MLP neurons of a small language model. Each row is named by its layer, matrix (gate and up: input weights) and neuron, and shows model dimensions 48-143. Each number is 50 + 10 x the weight over its row's rms, rounded and kept within 0 to 99. A neuron's up and down rows have the sign that makes its largest values positive.
After each neuron's rows, "fires in" lists the words (lower case) most often at its 100 highest values on Wikipedia text that the model never trained on; "fires on" lists the tokens most often at its 100 highest values on Wikipedia text that the model never trained on.

L6.gate263:67 68 33 55 54 57 59 48 41 63 51 46 72 47 44 73 66 49 46 60 43 39 61 70 66 48 56 55 61 40 52 62 43 48 61 46 43 50 59 45 64 45 57 49 56 44 43 58 51 41 60 41 62 40 65 51 55 57 23 51 57 45 32 47 38 35 38 52 52 36 41 62 43 41 45 46 58 61 55 50 55 55 54 47 40 51 46 37 41 55 54 49 46 59 54 61
L6.up263:35 44 41 53 51 44 40 36 58 44 64 65 55 25 51 45 39 58 52 81 49 58 61 45 55 32 55 57 50 66 61 27 23 45 46 48 55 56 50 44 40 58 52 50 47 71 73 48 44 58 56 42 39 46 43 44 49 68 63 35 50 64 54 56 58 55 58 61 42 39 38 55 47 39 50 46 44 54 56 35 46 50 42 40 67 49 46 50 60 43 39 48 53 62 58 49
fires in: "part", "not", "also", "anime"
fires on: " part", " not", " also", "ot", "ime", " sign"

L7.gate976:51 44 29 62 73 37 67 53 52 56 73 49 22 41 46 40 42 51 54 65 58 56 49 41 67 45 31 61 48 60 53 59 46 60 50 30 45 49 36 42 48 72 58 39 36 55 47 57 69 62 43 49 33 57 48 61 47 57 36 60 44 33 46 58 51 52 53 43 54 55 52 62 49 40 47 52 55 34 57 46 52 55 45 50 52 50 63 49 39 66 59 52 51 45 49 60
L7.up976:48 51 47 45 52 41 47 52 44 70 61 32 56 44 54 42 62 47 40 61 28 54 48 57 68 61 41 54 40 64 54 68 57 53 50 46 51 37 55 70 52 75 54 44 56 46 44 57 70 58 48 34 56 41 33 56 39 41 53 53 56 52 57 51 59 30 46 41 55 65 51 43 65 58 55 56 59 43 71 32 65 54 59 57 55 43 41 58 52 56 56 51 53 33 49 60
fires in: "at", "of", "from", "for"
fires on: " at", " of", " from", " for", "ing", "st"

L10.gate1287:61 65 46 62 61 54 51 42 56 45 65 52 33 58 40 39 53 47 55 25 48 33 60 29 49 20 42 45 50 46 65 53 57 46 50 37 53 44 69 64 66 51 45 37 34 58 46 46 56 39 68 65 50 47 68 56 55 35 39 69 49 57 52 63 46 47 32 52 41 71 66 62 54 69 58 55 50 51 66 60 51 66 46 51 47 57 52 42 54 59 57 62 32 44 42 42
L10.up1287:58 49 56 53 51 34 35 46 44 42 60 62 47 48 39 41 42 37 41 44 39 46 60 47 52 49 51 59 46 41 49 52 45 54 54 53 43 51 48 48 63 37 64 39 41 62 56 59 54 51 65 56 42 47 45 51 51 57 49 48 44 43 48 58 56 65 55 58 46 39 54 36 40 56 47 64 51 51 37 57 44 78 37 57 59 46 48 57 46 41 59 48 62 58 59 43
fires in: "to", "as", "and", "while", "began"
fires on: " to", " as", " and", " began", " been"

L8.gate886:72 54 42 64 53 60 49 56 47 41 51 49 23 57 56 48 57 35 38 51 64 50 42 44 55 46 61 62 46 54 48 51 55 80 41 48 36 56 59 47 54 66 63 44 45 50 57 52 75 63 44 46 56 57 37 36 40 54 60 48 58 55 56 60 55 37 37 35 57 59 55 57 48 51 58 59 39 43 43 46 37 49 32 53 51 57 48 53 41 54 54 56 56 52 55 37
L8.up886:31 47 59 56 56 42 44 53 38 37 38 70 50 55 51 52 56 40 35 64 52 34 61 58 50 68 65 47 36 44 63 53 55 58 59 70 50 57 70 63 64 42 67 45 49 53 59 41 51 62 45 40 56 56 51 47 58 53 41 66 37 49 55 57 41 71 59 34 41 72 75 43 60 47 51 61 42 56 64 41 48 56 25 53 53 44 49 58 39 51 56 54 48 36 46 47
fires in: "of", "a", "to", "at", "made"
fires on: " of", " a", " to", " at", " made"

L8.gate898:50 49 62 57 59 50 43 41 56 44 62 26 51 54 61 66 43 59 41 40 50 43 53 46 48 43 50 67 48 75 39 56 51 43 41 61 54 52 41 41 58 51 49 49 52 62 57 52 23 54 36 52 56 69 50 31 36 54 33 44 36 62 34 57 27 55 57 51 52 31 38 38 38 42 38 48 37 44 59 50 45 37 55 40 51 46 37 52 39 54 25 46 38 50 29 65
L8.up898:54 66 43 45 37 46 68 36 41 57 40 63 45 50 34 55 66 60 59 54 45 40 54 42 56 49 42 68 48 56 57 56 51 46 62 33 46 52 52 50 37 66 32 53 54 42 37 51 59 69 50 48 48 43 51 55 48 40 63 58 50 45 44 48 30 48 71 50 35 47 51 52 54 41 55 49 49 60 32 53 51 52 40 65 54 46 74 46 41 37 45 59 51 67 58 35
fires in: "february", "march", "may", "july", "august", "such"
fires on: " February", " March", " May", " July", " August", " such"

L10.gate265:61 42 46 39 50 67 54 49 54 53 35 52 42 68 64 51 37 37 50 73 53 45 50 42 51 43 35 50 45 41 62 53 52 59 69 62 48 54 56 52 59 44 48 48 60 48 60 43 36 65 57 43 53 29 59 62 46 48 46 48 63 21 53 58 60 50 36 48 52 49 64 55 45 47 53 63 66 45 48 73 44 53 55 34 51 51 53 46 45 56 55 50 46 60 56 55
L10.up265:57 56 39 53 53 44 64 48 41 45 46 51 48 43 52 50 53 36 52 61 48 63 44 38 45 55 56 43 55 39 41 40 60 55 36 46 48 71 54 50 57 40 46 33 58 24 40 56 48 35 60 55 50 56 58 42 48 70 42 44 40 28 50 61 57 36 21 56 41 53 54 34 26 45 55 55 53 45 58 59 56 39 29 46 46 49 45 48 67 55 49 57 68 40 51 42
fires in: "of", "at", "was"
fires on: " of", " at", " was"

L10.gate1320:44 38 33 64 49 56 43 73 53 40 45 55 47 53 45 64 66 48 45 54 55 42 37 48 63 35 54 63 35 57 46 56 65 54 49 53 60 48 56 65 59 51 49 46 35 68 50 69 75 57 63 54 50 31 29 45 52 59 28 55 53 45 55 37 53 30 71 58 25 34 49 53 65 52 45 63 73 44 43 49 57 52 61 50 41 52 60 53 44 42 48 54 41 63 41 66
L10.up1320:57 65 54 48 50 51 35 35 53 45 51 49 23 58 49 29 54 54 28 56 59 52 50 49 65 30 44 35 49 38 52 50 58 62 56 48 43 55 44 45 51 61 43 35 47 58 61 57 57 59 52 36 49 43 50 44 46 39 58 55 48 50 56 38 57 69 54 77 57 56 48 53 51 35 58 59 45 59 51 57 59 40 35 59 29 28 44 45 39 60 60 40 58 56 36 53
fires in: "it", "that", "who", "he", "which", "but"
fires on: " it", " that", " who", " he", "It", " which"

L6.gate1171:24 54 63 67 57 74 44 47 47 49 41 38 55 49 56 49 55 58 52 54 43 35 49 63 48 33 61 64 53 48 39 41 53 45 71 61 56 48 55 49 61 56 43 59 45 54 35 53 59 62 41 60 50 40 56 49 66 53 45 48 71 55 34 47 67 62 38 56 50 43 55 50 60 44 37 43 49 45 43 68 60 51 44 65 54 59 63 51 41 42 48 68 38 51 52 60
L6.up1171:48 54 29 58 68 62 55 55 61 47 33 48 32 51 64 49 75 31 49 64 59 48 52 54 58 50 41 55 65 54 42 54 50 51 36 30 46 49 60 53 41 47 42 48 63 51 42 31 39 64 73 32 62 55 29 50 51 62 43 49 50 47 60 70 48 57 38 52 34 68 53 52 57 51 63 66 26 44 59 44 55 50 57 49 42 53 48 54 46 59 60 44 48 51 38 42
fires in: "that", "which"
fires on: " that", " which", "it", "ent"

L10.gate678:42 58 44 69 42 65 63 45 53 64 39 59 70 46 59 53 37 43 61 45 45 65 36 42 32 57 36 53 68 39 52 44 35 52 66 59 48 58 35 43 57 48 46 73 56 58 40 50 59 59 61 40 40 40 51 42 53 46 55 59 41 59 56 48 45 67 52 49 41 49 62 51 46 49 61 50 31 51 54 47 61 46 50 33 51 41 55 61 42 36 50 68 48 57 35 57
L10.up678:59 52 42 56 55 71 43 34 54 50 54 47 45 40 48 34 48 52 52 51 43 54 52 54 53 68 52 45 53 55 28 44 40 46 75 60 62 55 46 54 46 76 57 69 76 53 42 46 69 55 68 29 41 42 41 67 66 57 63 51 47 44 64 28 47 53 40 48 37 55 49 45 51 62 57 62 46 58 45 38 81 42 45 50 41 42 37 54 40 51 42 46 47 54 32 53
fires in: "that", "which", "and", "it", "they"
fires on: " that", " which", " and", " it", "ly", " they"

L10.gate1235:53 57 46 34 46 38 64 41 46 66 73 46 39 64 57 49 28 63 48 42 62 50 42 38 30 35 57 58 51 40 43 60 61 50 47 44 52 58 56 54 51 68 42 51 34 55 36 42 57 46 55 55 48 50 51 58 51 36 48 52 52 47 43 79 53 52 54 42 37 42 58 44 60 41 70 38 44 57 46 53 54 58 54 52 68 50 38 46 30 39 44 52 38 48 43 46
L10.up1235:54 69 25 53 49 50 57 41 29 62 55 39 39 64 29 43 56 37 40 58 38 44 44 55 65 57 51 29 38 29 59 40 30 39 46 51 55 30 63 43 67 59 39 45 45 47 50 49 54 43 67 36 49 48 32 58 23 50 50 54 49 46 52 31 46 54 36 53 48 55 54 48 50 75 50 41 50 55 52 61 39 31 48 53 58 53 45 52 57 36 47 52 39 48 33 46
fires in: "for", "to", "and", "or", "an", "bang"
fires on: " for", " to", " or", " An", " and"

L8.gate710:44 46 55 42 49 51 42 72 55 53 39 48 55 58 55 62 51 49 45 59 68 49 43 45 54 44 69 52 32 62 40 57 34 42 53 43 44 41 40 54 46 35 52 43 59 63 48 47 50 49 58 50 47 51 36 50 46 46 59 42 34 64 59 34 66 61 40 62 46 59 40 61 51 45 51 51 41 37 63 39 42 59 44 57 38 48 61 59 27 55 31 55 25 44 61 49
L8.up710:54 56 29 61 53 43 50 53 70 49 62 49 50 44 63 44 45 66 36 46 50 63 29 51 30 26 55 53 50 47 43 56 47 69 33 37 49 48 61 56 52 55 65 46 52 51 64 60 48 59 58 54 54 40 57 33 45 30 37 53 51 62 44 46 47 51 50 44 59 65 56 57 53 51 55 55 54 32 44 50 38 40 56 52 35 47 41 39 40 48 56 58 52 37 56 27
fires in: "of", "to", "known"
fires on: " of", " to", " known", "qu"

L7.gate552:68 55 59 39 45 63 59 53 46 54 42 53 39 46 55 58 47 72 52 43 56 37 59 56 59 35 54 45 53 51 52 54 35 64 23 40 66 44 52 55 50 54 57 55 61 41 49 78 38 71 49 43 47 68 52 58 23 63 39 53 48 52 64 46 67 63 59 58 53 57 66 35 42 45 61 47 38 58 45 53 54 50 40 54 55 55 33 59 42 64 58 73 69 54 58 57
L7.up552:55 47 40 61 46 56 41 33 68 54 66 53 29 41 75 44 28 39 34 52 60 60 51 39 36 42 51 45 31 63 43 51 49 52 53 58 50 52 39 63 71 60 56 36 37 35 37 65 43 56 50 66 59 56 34 35 52 60 39 55 40 47 50 43 53 46 30 52 53 49 63 39 50 47 61 49 39 62 48 60 29 68 54 45 58 59 46 48 52 58 65 41 40 61 50 30
fires in: "of", "with", "join", "to"
fires on: " of", " with", " join", " to", " not"

L6.gate401:50 42 39 47 56 54 40 63 53 54 38 65 42 41 63 56 37 48 49 58 58 48 49 46 61 60 50 35 60 50 35 56 54 56 52 53 42 48 57 35 56 66 64 45 45 50 71 40 38 37 48 49 39 47 56 52 42 51 44 48 63 46 37 52 57 48 49 62 50 36 46 49 44 46 45 54 77 55 51 48 45 54 54 50 57 62 49 37 40 40 50 43 44 70 63 75
L6.up401:57 41 30 75 31 44 55 54 32 56 43 57 61 43 56 74 50 38 45 59 52 56 55 60 44 59 44 65 43 53 61 56 41 47 55 56 36 42 42 48 48 42 52 46 31 50 41 63 41 47 59 58 46 66 45 70 47 67 41 58 39 55 52 50 41 50 49 52 46 40 49 45 43 53 31 49 53 71 51 53 53 39 50 35 54 60 51 51 61 53 53 51 48 47 58 36
fires in: "not", "also", "number", "series", "film", "no"
fires on: " not", " also", " number", " series", " film", " No"

L6.gate142:39 30 65 29 47 45 41 49 44 59 57 43 45 59 41 57 53 59 43 45 57 44 53 36 29 46 34 47 56 54 32 65 35 67 58 38 52 39 36 55 53 60 56 66 55 51 42 46 39 55 51 34 55 71 53 43 56 33 32 33 65 57 51 50 59 44 43 50 54 51 49 56 75 59 61 52 62 41 58 54 60 38 68 51 47 56 49 51 48 35 43 57 50 43 43 49
L6.up142:40 68 38 63 66 33 40 45 48 55 48 62 54 55 48 58 29 57 61 44 51 45 49 64 55 31 43 48 55 61 71 55 41 53 68 50 46 40 36 57 63 53 46 47 58 62 46 48 61 40 61 43 41 62 57 52 46 44 45 67 42 59 47 61 55 54 56 39 51 50 42 46 60 35 41 51 66 45 49 37 50 48 61 44 73 61 71 45 39 47 46 66 59 55 50 57
fires in: "january", "october", "march", "july", "august", "february"
fires on: " January", " October", " March", " July", " August", " February"